Weights of a small transformer language model.
Size: width 192, 3 heads of 64.
MLP neurons of a small language model. Each row is named by its layer, matrix (up: input weights; down: output weights) and neuron, and shows model dimensions 0-191. Each number is 128 + 32 x the weight over its row's rms, rounded and kept within 0 to 255. Numbers have three digits each.
After each neuron's rows is what it responds to, as a language model described it from the Wikipedia text at the highest values.

L3.up276:137143133068137133160022107135099100166060131146147108101128113129162139159154121126139111120163102099107090122123146136099104169114166206129113132139191094126125197115162115133133116102122091146107157120130137149129088102134080054144134140160109139139060124141131105127132097128137095122037080127137064128069076064110157099092167114111044089160123176165126102151143140121128176110154175113145135141175137091118138130129172130122092133106100154200139072150101094184154047117077120166120122077098143109157094075151100141083107145101140088125099092140091117159098098118202138152
L3.down276:130176118142129147150091062157103127178117174088133118101150147169158083167112108133094157123105121173124118153063100170115120093197066146139147175123171139130104016123155115183120112091137145127127130059196161143158123126107217086098103190139156076154139104104172105146111120102152156127171110148106108132097132080100118046145119118082122063065143102092135101165111067104122118139117110129120168179146126136152115166119162091125119065109095121122112105144111107124132133132106154113122162103190135096077082129198103167113162132148110083163107145173127190120128073137139114138
Structured field separators

L6.up327:085133097094124134112083124123123133112116099088122112135133219119178166098103103116098087188146135052171102134130128118124121149103113182096160129136132127118122110133154098117112139181198074140061103195147123107056156157103157127179139136153116169165112122141130184099137096136110092127112144127081152097069138101094093136180143155132048108142124093136153139162102071065164160103146125161123125108112073132153126140107116124151072191066086082086123121134137180152051139155131104128110074096148124162148122079066151131119109120099168145182097158118106083201079161157162116142
L6.down327:204140118124074187172105053130153116086090143101123168162141132153071062118154145155103102102133091132099168146142107163060137131141092132115080075116103108117138152099133079102136134099161101115180151121090117134120169166109133084135120129114152110100130117183150112133082155170153150171153129123090166115172067142115070178198146116131084134106159130134206145170112088169161089142108145120120117094155060098129131180135115139081107137119158119143082175193119172128155180138164107115121159157101073159073138096230180121120187087111122100140089119137106112160138100128134127097
Occupation nouns in descriptions

L6.up72:140127109108162112153072128112152129129174135114127134042171136071089161127160127128105092141091118112112181163140127117120137162109107117088163155247082082170117184085149107145110153098174157061136183082050142084137128114133117168034119175149120119164162114096133174147152113146131136120138181179091106139160144167182159094180132119157133107128157069159126153138133080100084107115160143151107209096140125111139173131149083109098097134140155097148054113112100091091153133102107137184132139077135100075185159157145147160119119131130127104138139102139076144142136081140122131163
L6.down72:068141081176159184132180124143162107137090060122126106114079168131157080153191147147127117108133121135066173124135157134141107126148112099124142136123176133106165115107152131141156147160115126187102120097145118172136170112161140083123151169102107128103119166110125207128123175200119168172118122170112101157151175063126043163138169136057127136130128116099191123144108120104108155175119144159159081104106092144125119120119084113142106096179125108096169142122144147129140099168123114068218153110168122111132156152098111116103141154109145133105174167126231167170093080133088215123
Mid-word fragment tokens

L4.up385:127086141094087125048102096120087117146194122111141121155136170128087148116146136109141129151093163107122110145089123089088060142132128081133145138148149095067080147121103139124075027137165098078130075107126112165126138164097124106175124088095180163103108095142143063064106077120190139122171161113159125170154095130176160158162146079137126087120100122109143153068183047113164135157146151137128107144111126106100160163122104088088081133117195108185122139135139115143121144184170123195123175134131174155117114164084125134143146155102120162085164095099106136135104166131141135218
L4.down385:134030091147151131186175133112158121145172128150143106150192140083153108074102101062067139130201132097154196158126131106078144122169183114133115127107191100131162137151159172123142176130138122075122115121156085095156156078167091148106114085148148162116121141128178097096149135108101164214145112183122174110111099144136103144130114119084147165090111141137125086176146153114110132129185192179159126142094128058056133080086111158125147108171131084122176128110101132109142193135100122142089140112124079115151128100153169104087159115137106139091173150123119056133139101101077136117
Predicate-linking function words

L3.up456:088109084148158111133164073123148110106141069144109110128136148084131158067137146139143140101111152129162080123130173123197176127158113075105179133096125152143108174119121131096121140100169081163214150126155183170148061092096085201169120128114181118134178118080180164080159131119165095100167131106132118108109107108140058118140121187123142060077087118095110155140177123115130139140106152124151153163105086114127119118103135127123135139065203144092101152135155147137116057101163156183185118095102129135141082128132150187164147131079159113143130126146192115084055138114142103190
L3.down456:201081114058088101122172162131043084157180135100130128129134074055116065106067120108164122080136184129117124160103139100140110187119151169093122074117105067091161172123111094090104116134131100170143149143119079186112145064127147133141069126218133139079124134129104052152119156076075109095161153104148130198133119157135111177144086096112084143126108163137144176100137148082197124112119064118143135126139157099100175105158117117124146122095123117132126132168137138123103085186148129108170152090110109133116089136137097099163099136103122086099150152124096106108066128108141121154
Predicate start after subject

L4.up668:091137110153147159160079122146109082121174116136115099125093120075146167125058127133132126134150166023151103105125078127205123109100106198116130121124097144170144146136114143129085087124192083114110146132150114121109127122157124064163145116156121145171149101161124161117179116172107062068151148092097126153155166128165107126118176137057024119185107109123150169175125160114140146146190109133157151107104142112124092119079110089173077089116120056051183129138127113108158127110140128106137110116090094136154082139082147102061130101110131164146109141174084072120174161110138138152
L4.down668:151122136104122128115096139157125173075107064062140160158141171159109129133071060073131096214139108097121124182103133086123123172148100156075160129071098165160078095143132076144092168178129147112090134167133109100121144148153140115111124191121127121119153136150076122152077138117091147091092181131094091111097098118119156078106155104141124088084133175169189126159080152185160116116135147131052148115163119137116133151128095084154106195090117040130156139128131169149119171140120122118135142178105125164145129187120130134087107114108151105184087140132088073102038111146102091101
Occupation nouns in descriptors

L4.up233:104146080145099098123116120167128101148141152086120141137099101125105189161099130222126138143116187097154104156131183158144096119144152104145129136096107175108092123135111156114142077137172076120133058150150115086126098073112133138177112124144131163114125100104203140081118063130152137161125138155108135173078096045124118113122123149095109112117122126101111151106141076126097143122110095145198121164152096121118112117193149153133226087119172117195133153055003111101163113158171132180146130097095120154156101140108150158137158106113113158131197139141161105142061147086101122134
L4.down233:148155177158120070194193122132099170111107185073161087219114143065106113123111098104162134132092127128153067145130127100158125100157162142157088188097083182131142080088129098106195090105081144120181103145154155122105143137137113152123160136107128110097099142152158094135072096099091149130143129107134129058110096162140111132163112080170158119129140137066137118116168077171128093118156178140144162136152176113084075152119160041097111121154136135094110123089151115144158077135147104133130152107128104122135135116127097043105136046097130165093176120094154173153148099165101082087
Consequence and linking verbs

L4.up698:161206136138166123108101129147154105110138158116101137128180116146128222154100177155120105141156140123157109106238158084117085110133075104106192143084095051120161137129144150157064141093085099158124111113147191148070157087173142139138128152131155166177115125134131217213158121107109143122108097159067164248153164125116161112114158153118125160129090096101128135107134106103108147134149091173116186120165139165153154154139136101080129131119137143092102144070132157124157176117143094136172118104116132116130144123119149147117110094092146141095124137155137106182082070128139124160
L4.down698:130149165125137096118151171102119134188164117077161118105139133119140131166158072137150130069142107134072145172164144115081177147103072175064129130153116089189166096106134144106092107107116153127167154082131163077088092093074133183114146122169173131136055118111116107150114142197094077112152099152093154119085097216080151137124133094110118175131134135149147132073122101136080138137170126192188095162124134117145054127068133164187097062145144118126112139155106174086121126143155125162066152113128116116152132107078162181130117101140100142123150159160068091111117131186129107183
Second piece of names

L3.up58:201140112148115146140131088082151135143135133146108117069101083139136138134150159214121139138150168175127115119080161153179107141087151105133123126139126151111109175124091110145127171138124120076113135140089084195108143085102184137136119140154195091112181083135119117139138093141150059142121166070134154191103139104127133150146083159114123089109147143079081085108149063155141096165122151115156103141150200118106093163148096194151151052164074093149157130109116023081130115091087141170130116180103155146093109166115127149103168113098124101101111115131112134129104215105193138085
L3.down58:114083097093125164106097115132122106158193141104094137172166106102100123155158107091176155107109085123128132175113148114098070057143160188141105141154117146082151118167127094139143130120155090112133132137125062140107110113079133124076093112137140141133161146137148013103136157136120122173184069088129100152186120116137091133182090162146152132101107128126135077065134135134157085070183154096125172104128117116133180147060140096136119105137184151111187140080175085144151168126141160126079081171107075109165168080145162104099184139126087118128074143149144164164146135166206114146
Predicate-opening copula verbs

L6.up255:115116097190044098144127113135109095075105135126141216094170076128080066121121046098110103156088179129160120165109175165158132129127087160127092100148126154165142096119123091141111156091123197135098114151089097117066094115104134119122090109078153129142157188178153111151137134168160089137137125140094179185143115126157156132100109141114057090138082143108064164080111119144144163178185180093167099075116143119115119131193101155066075136136207131133139149082093130112157119130117115178087127133115144147128154135081135126111124158106170143155124112153185185112103126117102114154
L6.down255:082111117128160135111143131126197122157122089082174153112175175167143116137147137150102125137187201179115115100119168101085137112135106145103082123143125116062121138104059093124060115125104162098111095123132097085126123106131152142084072134116129149109094178166117144127112099110148084148123196148093115187139107127122153151159187127137150095115127127158103166127107124168127125129150149153231155062151165110014138145109111087113162132157187079085108139142127103141093180092190170174101161146144113130164086132079121120077078147150155073083112131167136180063137130126142136129
Main verb after subject

L3.up322:117146142111151117165020102132180077142145165134141147114174172120187129130138060139102088115082083129163095148141108208147112116105118087132195127178103111122208165091150130165182157133175141143104148121099113118138066088111115155110142086123136120110149116048101104177126190163113162144119118151088123115183187123140157100132126111144165122130166157073104169135168059140146137116129108132139153105130158148092141146103106100091063118125139133130135145119105120122118156134125040066220131092099139111148124154163151180132133179128102135128156099082132088158166067114122153162
L3.down322:083139056106177136125147133126088162143137138148110116105155105096148122080145063175128165099131062138144103155168076149096140098145153108151142056120118153117115104121118113099071161131116190135145198137177134081146091112179166133140120106190110126117089183115131153152173130129156198095186143119172164163112139116153120063118097156087099104096134143168115184154157143163120185139147144148089136188177109100114111117163151114148108110107126113067095124129099122137070142158099138108090130066100120175197125182123203136141104148154169158187127096118130093178157109197172154153
Early word-piece fragments

L6.up549:092167094226152090189145120112147119121152198151175127156096128100115165136147113052138097135112169137151082106127112093147150058185155174169111131104094233163091141165119138163154126117140137151163097117115140145155130075132063149112136081079115114126138103110199089095093141106103180132108113126152128122141116086129083165118154157144082054122138157123173139118174092129126143151192186152186123131144185085133101084127074095150157146105161142143112128099155137143116088176153143161151158145113090138071142059165130152134100136097118132112143131135183078124179104146098105117
L6.down549:097084096157176081118164142187065129131160189135188149114129096150209114157191113144182124116156113118098057154121102149136135083071149172136181152116118130125130128102120148107160116172065090098109139178110146153076184105122113125166095118182166137166150111098095118172157151112094121126122170143149136131099124110090120118179131114171142145107093124145182098090132119113159095176120110156148139172139145102105147153114184118124183187177176208100143116096116159156158069145172150111117160122136111135139140134200141111153172134178131131180223128125120087193112150120118100096
Verbs taking object-plus-complement